config = dict(
    d_model=384,
    extras=['capped logits'],
    lr_head=0.00456,
    schedule='wsd',
    train_tokens=288200000,
)
MLP neurons of a small language model. Each row is named by its layer, matrix (gate and up: input weights; down: output weights) and neuron, and shows model dimensions 112-303. Each number is 500 + 50 x the weight over its row's rms, rounded and kept within 0 to 999. Numbers have three digits each. A neuron's up and down rows have the sign that makes its largest values positive.
Before each neuron's rows, "fires on" lists the tokens most often at its 100 highest values on Wikipedia text that the model never trained on.

fires on: " c", "er", "um", "ym", "am", "PG"
L4.gate734:484534556318491474460513539482568505576433496545555444507462540522509526449522481524521475484482497433596511395478588498490419505528471554518519547495564447437610525588507521530504462443485479505506478532579545546502541492582500590492496550511474525420450412536483566522513541409447510463461458350531495530417519436418414515403469474492637528509465436430381524562517517481458473510549528498545504471451437533526449511448455525503501510559489543424515445611511464513616530415539412521486578578496558469484500465473590492563428511512454486519402532420558559451507493435552544576
L4.up734:591461521587531531601476413520532501503484462546550545465479440489509512541534546478525528501589537533441513447459510446529459525400517482498529517541410439445591567557453552526470540516554394381482518580557498539580479591483391499504444564604513527495510500530500596508475477512460443466520515525475489459506527489398457462429427452478487460566619468578531441533433510543540505462467480528507475496520460598497610531445469441434572482461515469528458480564420517599521579496520468559529586532490559588514515459542375559495464509528466558556536435555473519507483562523482363475
L4.down734:608463521473545591494565396449521549540453529473493454572503459489513528439585473449427508474469539519541425412450516561479446502489453486517490482534465532419513586558471459580424556475536382540482499515476462518541497552594444468531534497520466482484402470421513498570524474530409638454490500576610459448613502452482475494432533483569473441493528555504479547579544462509498535494558446563443563487439444573513500487393548497515512526577490467554479478496537608494509477563586373441508494535428580489552488656543482468465464572491537559415550569649451496521574504421458494506

fires on: "ing", "ed", "or", "tract", "fer", "ib"
L4.gate958:457506518393465444587527470509530521533455503601501416396507478515504546414506474533448481477567483547552535411480492483513488475473532483487500550586507577508414454481549465396483455588570414508589522532607422500530493501485565504555536482450525465485508492521471650489494513528502536567558457439523549504497539486447509533542569469525618609393496527512432511513398548511599520446576509528486431515570498496476447484404536511566494536515483554474573445499614504502501536522574582558485375632486529514459491473496517585475573456459439388497569458451546550460514457404523566429
L4.up958:532453444479489502515491443558522464478524534485601433438446516417490428508502516484437533481456433494552511584520480506526544475523524456506463406563574551517422490429539482576429499451459623593438492500377588473487443409526459538488487546415454465540477655520538529472524486533517514534568549466481476564554515521536491554518426422545615525509496492434524480474571406430593585550507467471534441478507548423501493485504483517564476518477471486562499488510512547471492465479515578398419469483467451483457427565474547487436442504491533435510475508497504498505539501527470588498
L4.down958:507464499570566532501607439507509529452511498524539522367471482516548492540517542442601513465575470465482457556459533496510436404569532455474565434508454458578562457437488502511564485471407606471409527482471527447537426374485476545499536541537415483596578636481468463580512539465486472476462531508451455390526536465505541533498529504484516460458499568524539505585471604496539514534588517492513462530497596476493599588493435517529492499553523530492430562432523491483600437524476593512513559481506480435545361536533415498509535469470627476365576416524580482558502568468486514427

fires on: "A", "a", "at", "r", "B"
L4.gate786:451545526481463541587521511507502538544484502450559448533398516485449620490466498499516481411647532518563528582597495513515497494457456612415488558419578410501568488474590457510485447469492462506449515458513527505531516482482567487434552434459489428577475568459372498496537517494558568471532495484416524493467573501519544502447433421535603427570513474431579582482515547467531530507467455488412509528446458517541473573467592471554502569504462508539547485597466551549436513440557529518545381534525514516462548478540559517502510580506467437470529502484475568521588528479493465448
L4.up786:566559457374552522439426469498561529519511470521450537438532498464487596519514481520551494509458553476531437556485448464473500544565535495476559547508474492564552476408558517544535544570461445414510540533551474485430604471442505621497499439502551428572572493596451522560605559507417580413539526548513453459499488457656554521555474551526539537508463489535530503478512472579506591558502497509476550493467475412531501525552465541510478458442524499401473491482528487463510544482415570452512472551488561468494426480566576528421500440398420489518395510513535485426472491574477529542
L4.down786:411532519494443478511572514491512468452481537511586494412467469451480451530520526525507575465581479520534550463501574513501497473566424491510624576432528505571501513451475555455505481527483384484593591483374491430426487472429467453472486477562533552479533558593502511442493521399626445550430543481466553620538493596517529474470497475524503507442493479463546510495522420512461508487475482550507424500545506488497488411480515403460522464585532504471445484552548509550473561429464447478476542590523523458522515487617471434525561545499595465551540556443470537512507438484484459544

fires on: "d", "ing", "ed", " described", "ect", " recognized"
L4.gate37:468497529495458493488528456510503500593484510557494517469526413558527467448577487493433540452454492519488527519497509476475482542549473586569512443514438504472502599465531509414437494555474500431518573539554457421534489490435474416583500517507478514515560543503520534510546490446566464505467467475482477560532524531567434464411477529476495444518523504581466570438424467472587579447620514469483545403562472395493491431541447498561536470465495475512517391552453485506503483431476578435469492559538512488392507472495481634487548434461494542574465396449478465498458472561490525435
L4.up37:505499637486491472525466614421440480565537498510549446516446367501477475366510518617446600410398510401470602475403494539533583465503462397418493459545492519595535436515454442376464515527479547554483498469503511491467565576445536430515482571460486481566521569507446473508426440494487474539489595384563542558493532481461482587469526486434598493530477479492489538502544487495584491607547603461570493532502578454469436457453424521465477507557504511553488458497541441459489591504552483454555541457564491497482513485507457519557536464473531563537428462527458474555514567468544427447
L4.down37:465444447547547430439584513499539547487513500439437506488528491431496468544464541543563532434514406528491501440527568498491544464526496441484508499514536522538583556533496435503456444489408499438530444547524578483502390575524527521500546475494428436487469646489551521401538511493413471493477505479481409586553492513572453480522506511369482493514444454492609536490550562481598475505493501517522459556543540586484522490568511537511587468480562451530490537432508533528542477524424514513531405458508524539517519514786430464501533557513512427467497459524502553512531572504527529476

fires on: "om", "am", "um", "ul", "rum"
L4.gate71:449514556499557503412343431535527508495466519461505435512600505443576531423513510497510584486473485460502453542439591574429411462518582569479436567473531477528523526504547485537492480565384452516462509421553557571473478500519533612543438501555524482527487484513428496419481511481445550411490413501472463464485461521478502496437475473516378456465541469537467528520597442554477497600531589511527473518530514491495519460514499525527539479547531503487485495490541536494485502507427347512450435473532491493521537467508596501387439510489518483494402449448486534449513530434521383518
L4.up71:479467491557517531484409537595467488587399463536577555459523512507593385458546529475533548418516494518566531470497511501485401460486521367528532521478474422472586532546479492455461461498530553494527517456509489576593355542514550648554434551509610521528525478528514536475522491540542477528514494457483490552501422575589516494492481531583405505469513505559412534542599460451536478501541570448509477485542626478490461458480474480470546500498475449473493448494472497441434395559475488535491575600495549478517518545519544522600473528462453452515560479466539510397461520492541511498
L4.down71:434603533406544585457478460539515537542425443536451475521452508465578496472532527518485476389506528503465462429508467520525429437538541460516517503523454475487433478446404590505518550439518518362551442501506510583559488499480536623465490469491465426492511507509494487490559405525538490542573524494471462546575499510569470537451294498408476555524483524527466544479477494546477613500472497495518426508562523506528498470584558436508456438452394521478492562428480434599545445450483487425422505570419492552598462471485516508536574495530479475514573479481471534556438424415533479580

fires on: "s", "t", "th", "y", "st", "le"
L3.gate807:489441526460452510542478523446613522475598514494526477479401496505470438555543485465414439527517589538462508528519437502608576454477481535476462491527489437434499473459512526548561548508523471552425441476528511496497481535552464438550518448525507556626514464472507453480460549514448564466444512445483574489464474562459477476561489473525475510498457544526475566437513540484500520443605498530534584464519559487616448574542582452543551566490512507588602519496492445544470577386550518578520489517465620518605421529526446492598517508561480507526574510504485439602561576547496465479
L3.up807:407540516396420502543600494377593516443578535497482468592466528468471502511414590563555431428475519502418477410470537546484473422470455502531510533493555527523592459511521439505538481474468484562444585470503561483486428532595487513505464448494554484491538524453514442493498478516446466530508444406551555464524468465428533581483506481493438409559562471583422557497501470539489474461633510438604412513502488497455353479511498547508517516539525577534471528410530489459430440511546574580462403482526482512473474461444480436562560489528444545442454532505499503576469507527574440428
L3.down807:549546581438565496482497549595493500528372490456637424497543467578512475572560492485410486509558485499471484497529437507537595573537554557507537526452537489452395488485499572614460454484607613549529413530501526545609457475472476501466458509395482499495479544484583488534446576522445554530488541543455493467466501520573376542474507495516520491487533490458604555487431498432474539412446433430488464521460527495491501521565440562481502520488448594502435528486444438612582510520480339531465535511543496526452507427376503556537492463528582550399519506484471486496511527503430521561

fires on: " A", "A", " An", "a", "An"
L9.gate470:430535509431375495485484506608625522437509496476608446564396468523492522473486523425517497395567497538562536605496460462461498421515552455486582536533551563548477532394519456518507498476555522429476617521414600429474458474502499574489536571503549511584494534558428365462528534571506556545459510351498559508390565496488520499500469452454503432535473432470479464449430455515512462530430511577374649532498464398562553476427449408565488522507494495469461567519547529524454550486492506611583401544497543514452481461402470517533464542460489506496422533413519476486527543498538449546
L9.up470:389455536449519487521401481490544563432478496541476530556535416469507481528566426456606479398456485471492486564528614518465524410521478480451500531517572603576510487583552517558559423495583514517500530440534596510451550533413482508576504464539435548522503558527508491639544489481482485505539503494449451560524608483512515486534504520592439394536432498468550518531495460483567483532524442474434567504569432489447578460509561397584485520477506504490464552442533492590512416475539496434642461402464436492549510569536599471510528459507436536547478514497583451465436542477555409474
L9.down470:425583501491512477377504511578451469466502517459581561431493510484407480469439589454612635550553540475576516652492557652581548455477536516440451575560499533449512564514524548552465490506573503514461542529533539447432554553466500517482541457507495569505563540549465484514485595507542540517524461480454447482402482479471534463488481530461502420570489459483504493487424448490532416550465504509503439482485406542531451534436554510538384550604576557560583479467514488535515533513481492470579472500476529556466454443614513583610506455503432417515554420480507432515490501455488519580

fires on: "ity", "le", "ities"
L4.gate218:519462396490516629531545522468533534499496446468473464476470539468567495564598474518542540499460462486500464532501526420472556461514476561537579529532500523531419454515471567530611532508485594549480487457575453574511516490487511527483468530497444558545573531436541469615528473470500581469518483493580488495526445481585544490443556551427428465473488553503415446484468432525466585481544468463451660502454502523467527501580485507547402442575454532509547496488581493504498554511563511455516515433431481448527418523476498479552535515496374502488535495575533498504447462506425497529
L4.up218:492486419549507480544421495430566523585503528383478466505551512484440447590480540550507595535443449533455553449456447507489508521426578484484586508456544535525499434438542515460529555567468502532611504480523426560476452520490628468533373482485560484565500554512432510499546496524534514541439475375472515516482479516476460478583622516495513509445488476579495506484453467554559465518533536503494549511552465521492433572510488488558462499472485503568532470478564450488523516537551647527539452574499508520393484429525491455521576501554460517502582559553432447503502544581429501390
L4.down218:547442564407504503554468511428481503550520482471565413507499585496467431555512496476466399510628486468454503506393456474581475433497473519543364462533546548473412510545498487534440518496585367554523430415574533552621627573482422505551494509474545484441442472550581393423582515530447604540548529539453453451560464481430442433476407518509474502447547518481453501489491476507502522537482500453498558485461467571477545532350470545461523401509425515509562529464509523547541554554535456529481451553466510496456545468307582468492543567532508473595541561609580526529516414533542514432

fires on: "um", "in", "M", "am", "it", "u"
L3.gate414:461496453514491514404532503466578487571503579475539563554538465479538493436494519473478490424434549535443480514407553453458433417449468562414487493509524486455646601431470537548594418481569497552479503480500519514441516496397438559497535600538441435470481567401536417493491452525471486497541507432478539475552453465546507447394476455582445518484530453550507434471553629590492393474565608497516507473491424434527519509526493459513567474626515461480524391466490551471561520469501459583545496564630432483500494480526545448473439491430475551462499497481511579451468492517577497458
L3.up414:522501528555551609454577466513489482491424564511540565541441470482602585439517451409504582511502568507474434427444531475496474534455576421438460508483482493510532544478506480507525498472480474482547549492523606482564501492441443650480503655517547509437437474519531453502459542487476429625477600453528469492450535496537484499504456546454463491552602525535591461482455515475467496499531545578444460421472525515506506482437467439498574506503464397454501448487569503436430480436572477538465626464482529550525522545524541460408538521458442572425575523547524544508551516574511518508
L3.down414:427397532441503573495448463523494570542477566518478651470480493501545550505549494492495473557529540458457578443447478490524475497459596446548534412518422485446452535472380519455483537395510467515491454473550577466583416406414500524595482505392572452465499480580526534432487440585478442432456583502479470557559558526504488506540489514556494528534440532448529474489570555531467528606534497507480431442443489511548481478409575561600568432577495498482466569557471483541520515507426571409469563586487464565598503559612514509504532457589531513525521459580540509451618443515516497466

fires on: " as", "ing", "like", "ed", "es", ","
L6.gate538:501531525545574519543480383507619497521479486580507483441523482550543582502486516619415541501545486513542500449466454510477468542447456422437549448540517523493497549392507462475450466492631488528558511480434525525492501521516580442488561456488509525467459465539467554474565482454414431549403499524424448547454549495449485505430589475518583508469505480467494552582469547537476580495473578472502393393597477595468420459528440459432412537551506429530497400481447472463482475476588538532494389498482519442469411486524471486487527489435497504544542547510529471510493474581512521432
L6.up538:520499469618541497446467540515514538452357458549578487481435538477428549488534560521511537410465496493410526427508502510474472491442587520507557504467455495474402549492448478472461521477592506415428515482453552568486437494614545520462475577491473502552495625492489495500580476442501420516630489481478553531450519513516361431560479515476570516483442433478464498515496478488510508481499447462547384418400495434495382520577448587552513521492532498388379516469480423529557529479491508483430512526540453551453410518506548495544488449460513482404497440519539487456538395513501551468
L6.down538:521495410410519510470510576427451482594510488488543504520463521489540471559411457485504430515542471502469474518482502520461463501544623453402447601492553484533408469510469566530420583508462557544483542501419461501492471441453508504511501396466499496530600478489558496489504544351459452442451475517492510451501447489514520378490524477463504608477501461426485558526477592475526503471535424546590513449513474435455478563528458551508544495527759525521484499440513491553512452505581482540511552459456526499482484471758468564410515415561543499539540578464502527504520421451477491493